MLP neurons of a small language model. Each row is named by its layer, matrix (up: input weights) and neuron, and shows model dimensions 336-527. Each number is 128 + 32 x the weight over its row's rms, rounded and kept within 0 to 255. Numbers have three digits each.
After each neuron's rows, "fires on" lists the tokens most often at its 100 highest values on Wikipedia text that the model never trained on.

L5.up701:110152108150121077101100068110125126212069113116099144115139142149106115122139186158179083094099117110095121169131172128150143147053132144129106132153115113143128132115102165114169101139206139075197100121119115090147085171136174188144120157145196129140124141093133130121122093074005167158087116112154153124151115156101104155142190171151199162110111096143111157167116212137147117137104097142126113113121067085109055111171097099124149084165114066147126125128123133158139194073083153112149124078144119198091130092154158129147147140172174154121107109145116177188158003134124125128
fires on: ".", ",", " (", " the", ";"

L5.up558:115184049119145122099126078049100130098106139127121099125142146061138136104123173132153154121155128102136107116128125083148148179124167187094133163104140111148137055140121096116115141103110135146166119137164141128139125125111123144191076126124086080103155106094099135116105140117164156157118133118135123099116111117152141118111175096130084136128100102164182144111140140118135133112213118126100126101115113047125155138150114134140074131125093139127152061125110114094137191078184118128144183128169123105121123147161142123115189126161107139101125152091104137110127048141107043155
fires on: " "

L5.up905:098169132075096124125134129188084117162064255124078158159136135151100114136127182129113122080134162140177105078126119086128085151123148115165130124082124163115165151045151149168188159159158098111110133099112142060115097144137091127167126167129112176104139140140124092135090102114132165099176129126094122129140133149125124114080159150095129181144118099182131141088184116180133130184139082161113151092129110091134113163183156143154192207113136155179187118106133152152175164127150116096118115128129118171140156151115147137136192129113089174159123134173110173167124093127092192155
fires on: " the", " ("

L5.up1490:165104131130129099140072113093159073127090176105140131176084085146128089072130071121110154132081092105189133106140087168076123070083089096073117143111168179120127185129099105156110141128116119082220080107098131083164154097086132136087090194152178130148107177155137100132117093147046192115130080131133079116097059094109123083113120134141108146140109090111157073164102137088151105140115106115108144151112135117135118140138111149139100180086087093114138086122099177071131158141173081157090142151108098115153123207124103144144113198104063129095129166178103175133151086129143117102
fires on: " ", "–", "\n", "196"

L5.up91:177103112140084129105131178109121107172099079141173133108086139105150068105086099143155096083143169156107107140137170178161154164138155087202135100148084160183100175154133083112125091077199071112149083098089069117168130155127109087120200176124170117157128151129127134087149141168100091152143157151140144093160148127123097168143141134152136119140098134182159154122151083137167136096140087161178117169163169127182165189130108144064105069107090177171087155119121102079107093147120167202134155191143137111165145081104178179158128129138142090165131156117135175111079161119125109106
fires on: "."

L5.up466:121115082082121122154156105110108125129086173135119151124167131138093139169127151161079092096043091141135111172047117104134091075139097210148114140080132150111120150113103136122176143121164103115167127139139119182122101099039164150153160145087135143085118093119093114103043110116170145082122185130158129140117128144102148126136134141062127199148082077189124130100170192146175114123116132121180110156133115148139122114128159171124078144101150100165132128133112105100117123172138191136145054169136112097125125122086135157136179162178158133177171131166102129199163099091166131178
fires on: " the", "2"

L5.up1621:144151104099136107137146114181153174152078098166115110088129032136086133119114102097121139117110146151160187172100117097075126119098123086098112178104202105124179131096139105119106147140163130140151141178096096102115149115124080183132154182168111104025080155175074087143135154165159144106125111165160126174160092093090090166115071149117110089141122102136113121139153144103129097101118116129070089084079123158247055125120136142104107121112090129187120091119137118090130127095130093178116128184120127154120109149159129118095118171143099100147113168082164174175158178136089080125
fires on: " ", "\n", "201"

L5.up53:107085138155179116097091129087169137077095104122206109128108134162108136097149084135110129150149118114146118145111122073074135099150107141112106107096167118127167173115134109175136085160144120148133136120155136107141106115167097121130180114147109104115096093115129159133150115079133143073200108103133098123191093149087136103112180179074176171146112116111123104193089157107084073094135127177078158088151188116107125121141207124084093174162103137155177148138067097103105139124114111134162102151124122143127127195175087165120161126133102110065201161128152115112136185123177157121
fires on: " ", "201", "\n", "–", ","

L5.up157:090179108143159158094115130068143103091103153161156090113131129098118122192139094124166089171121076131134080131109148100108116118107164172110122146156120083175128149166151152124092133184102055149107126126134090213103146128157139093090170166157162085087137114223111103173108230124122164200165186143178139142094167103132109074178117103102187100103140158107176141104099151095117117136134095181138093076095082104099138089133176078143130106099131120054169123110140068123155113146126087132133150162138078148142183152114099123199115146099161100101178139189155120104171081143142158140
fires on: "-", " The", " a", " A", " ", " the"

L5.up719:115150097114089110124138114069132103104130151221152093139115093121119167177199160119120032098120122159146157199188057129080109164103090115112108145101122113137132151186119139104145157171123100192165112124166154121153166158101164199129155158066137107143102076110122132150134120118137149137112130112128131154122109114130097118136158127073153115173083107113188123115126172107114148102119112136115094114155141097117129143173139157206098118165145088110142166111119101104064090063123114087107098118184102161151127108153124096148174151152146090147107183121132126142100095113158227189
fires on: " a", " the", " |"

L5.up745:146136120093109105151113184135133100111164114136147180208115092137161076118130141137084109128151116141074114158132124131104122092172090151169138177139150136153113118161058120133076111083148153107146093119145140145217133076124120140142145064112182132078127138186114178149146145145082147104155140110080111150139133112127103150154156110154126132102165198114116076116170155101066166156172101117094107129106101126137142121124124113152165126144176124161098129123155149073137161073065166122141105128150134144120210185103134102138147108107122142138161162039171103163136091064063109126
fires on: ".", "-", " -", ",", "|"

L5.up543:138122113112122067120155113122079058127101161110144103059108097081101144120074141172082112094074173088132152121097131122110163166143119189152188074121191058159107144124091090115147137152130169108140127140092133147127121140123097111123133133138111075121080148103130128088176090117203117160060146113136110096127147081093151104110113083138108099083142082165138095124156156194153076161136102107150092057113125137173201149140105130138101117084060082109173086152080090141098114100141094155194067104049153113157104144145155157132170166177172141093100137104166131097144133147155099057
fires on: "P", "K", "-P", "p", "C"

L5.up1101:115124120108121109115128092152152094143110159128113108142135156082177094190123110091140104171099143084086145166133163165097158161217140123130138159098094154112094145110143220174130089113160114164101159116163127129089149101109137138138126125045124096036121147160134130142147087123133105086112146111085148130113119142137136143108151171177124187149106124177108174111105108168145110130116104176134137117119115127156117122152164176091170149060168090164124170125187174093101101156150151113117173073122152155156142115147084099109143221093132088186072160094133117139132076126137138110
fires on: " the", " to", "0", "1", "2"

L5.up697:130141148135119157130160143085175106104123084160082150168089168139158137113108122078131111119149174143144068143067103134155163097137179169179063164187141090152132132144106137136077149059136173053130050142097120080108099154111093184128189091183159113105170157141136114151108174174111103098136108095132112117173145134081151159107172175082147100131166083143132127145129196148110096140099136163138069070174122122151148124157075143145118099068107129142144158056154138141067161110105150145099139154171198157179180157140086135129147118143120139170166133150085133149162186095109168167
fires on: " L", " M", " H", " D", " R", "ri"

L5.up437:174082134162148025115086120104096096107139070167150166130159139111196194084150117132173194106078132110181156087157138146090115119091120085086121147128032151103155157123112146128157137145183076119093169096142136086159129081085142087118124137109182177074153127151138071129183157178109123079110090161103150225124139116156116129087147131151110138133116180118107154146125170187185156127127159150139086094184128185117124069168113138126136129132156112173121109170118161110150125055133105183154087152124085134061151153099128109156099112154147132118115159159107186154180089084121099108
fires on: " |", "==="

L5.up1226:097105096142123098132137132129170108121126097230198064128099109086155164112118167170121082156159133189155170125220145106073109160099103127157137131081105136122083150166087171112165180127165106124114204127096165078184146143093135105143148149123139144128171109135151094159134174132135136147102105173064111169096099085114121141099158169100124103103098106128118097127108149134135126099081122150167101107166141161161102109178189153195090161188166137079156130137129129097121133125119091152114125167108162108112130126166180117162138164139119179094061193115096092160096091187184167106
fires on: " —;", ";", " |"

L5.up32:139162125083198099112145091132113123102147160082091108106137122122038146124145105108124123132116131126103196098135101078074117156255052138191174131123145146054116113121120098130119129147106103192105140148143089135165157130118118105115105168067103159135108116142123141126113095111176112139170151108120068156165124148149157161112171131108142135144104146136118084143101138153162124127102137140081133107147141094101087166141209173174136122096087084178062147112145172166125136170113182145145090177111137132153151155117176112134163118103131132155167155107143122174161147129137124170
fires on: "'s", " his", " His", "'", "’s"

L5.up743:214146102106158164149078125174090122127191146151165138135133130116109096137145160142151185136128119126103114131101225144122108100132120178115160160190133134132112130149145109125157151128134074150111138128122110092121126147161142094137088056125155089144127089141118120119177098177070124171105133124184165113115171139086160144108147113157087136161106205151086068148172122136106107163124141122102115142115125096097150165115110082156160111160056119134098045089115146151232050140087184158155097133103116117189175132126142138138154101087156128121158171169156098106140125160135105164
fires on: " and", "0", ".", " he", " she", ","

L5.up6:176125107100164127127129102148114131105161174085132121141104152058202072185151106095138098132200139100114127125121134070102186171167076107075107098129142075101137074099162132098150162149138170194181138159143107130110116083131087139123098100128137132123142105127116129161113096100077152123159110095104102095123145065111150110162084116128155154098156168086147172115158168119159124135169094126194118074125126217110096145137085113097141135125119153125133163157134144146173114135156128087154117119146135107129131100142128176122129152111185166198117124100144144177186145151128164136
fires on: "S", "P", "p", "-p"

L5.up675:130134071119106142098110099106115126119116117179155170144144076135123122056132121126152159174199102064172108123102127088111132158142122192140136173101138141137131176157111134154181138116104145112142060112153143107105112120075135128154095166128128079095184105122094078082096187051147157143163106143157100100112118149171102115143085083127125167153113054134130037112135100123162153073211155101131141115119135130133123160145177047129110087124135144121190127130118131103154181069132033068101140138119117101127161179141115125120162115116155077164098192044091077071127098138077086137
fires on: " "

L5.up202:126153126125141157097187109123158132094155129174097141134100146185085132075114098118133118112130114090134128135110140163108119091188145127148144170139134129130131110085129138151098133134149063104123154133144055134126109137084096098129100115163143146101168130156114172164089121158099103081111144094052176141131107103069084103157125150097170159125143115153168109126065140125061126114111072121159104131129182155119110164094161165124127149142120172165132092155103147115132090094143054136149135136098148134117112174137071134102128090118131089119068144084117157146129095195168150181
fires on: " \"", " F", "-", " '", "F", " f"

L5.up459:126122093110086100118089117161116125149146148148183096169151170107102154098148151135114123081137130125164121125132126116118179224159116124095156108104135126126167057122084133067085172131139114135158158089115138053172088154073153155168149101090159153119120069123143097112092137113125169121140110174129153121147110147168107093176154215111117146190116138154101138123146169249103196144155152164094126154107117085129169124104096115144084106115111165116117156143131141104100079150156113141120114172075139140128190157082131162167092114117131131130161120142125152184186129168117143192
fires on: " (", " in", " |", " to", " is"

L5.up997:140222093148086184145106062128087155121135111160167122138093102106123135112125143137116069131115129087112152164100132082095138110121126122127078096066133182095054142183148091074094168133108161095099083099090111103148185068138125200125173162124123141125120115120048119095145114163139150110139137203108093118164104121151148086133166074143123144200143101125138080120090165125141061165098118136075168133148142139092089144118069152131114114147123110171162122136102190155094105174178121115139120139171124175135106118168178129141140182125042107103107196149104161096125209109153137083
fires on: " ", "–", "-", " Arch", " (", "ur"

L5.up1653:146183150156136134089084099129101103091138151123123085136124116125041125107147097130131109122141161162135105092126086093098130111151088158105138123159154121084109108152071134183140104083123115165167146186102145158116139094151122060144085090108121147157126118028123130102152108139100122100146170101119117201102173162127171149123131110112186170088111118130162123185113175128155090126156116147020159055165047114093119180146149123127165129163137149145095098088105093132155087134109071126113061099108146120065121182109111130117089094134141116159114125069225120149138114131101150117
fires on: " her", ";", " his", "'s", " the", " His"

L5.up1038:132085049165207131102088110122158155135126087112203128160069122105108108136065168170170098094108157096128119033133123129094128132163101142051181147080130073195099138112134094152150181154105147191139143175129135174097055144131069124155143095173088114085158135125145119208148174128119173137147149107095180105166128082140151080167188120112125103119168233099124076136123162195115123117174093140110086096103124049146138189117107106123164108117148153182071123155139129097130117135152089064176102090083129094167111139132102138103185103141154122114120146148134084121132130118107052129
fires on: " P", "-p", "P", "p", " imp", " rep"

L5.up857:174127086135129089107151085165173100133096087114135117154081091158058148087123075087144056176136126123161124121109126106156116125164069138130132115054154111134130130106089130193142128172124082038145152119138095123134152090125112125141174168105182138099046117069077094183124132111183180142133102135165146142159192083100114044130152134131198142137185087121128100114089156129082094167094152182128133089098121130056082105099127142124125106146133143195132138099104149109187062103108095152185105103092107095125167131087100145168137119173141101100119149147107101121099108137165164136
fires on: " F", " f", " p", " P", " "

L5.up1611:119159075116119123131136120119124144132126087121091153123111104136159084120091113121152086121055126134193121113101065054143156100119083146083139130135100150062141151216109121121141128084142119154157098152105087099166141167065143101049131163081129139186132168116119162152134123141175160104107125146153119120141009146122080195127077117086074165198112100131104167155110127114196059137122123137100098152157130114134144152150148138082083086107105119158157143160102080071061119103157112146117113171168165067172145128106126108117068160095103152071115140079131157199103099099117218101
fires on: " ", "–", "\n"

L5.up1172:095172151186114132143145157100035164164084070104178112103089098076185097151105149165148138133126126130155087075112148098092152158102182162175136053094154162129120182156127108118087101147138127132122103135136179162133137104158205082216129147151122100107111120099134129145083176081158153145067166183135086097166147063156115110062079105104134080129058122162187129138124092061121086106160077149141108139108164132082107096091174080146132159088117098130159051085147137082115098096108082044116099162115078116092111148096064095142145111132126166092137101096075105102130083121141097114
fires on: " ", "1", "4"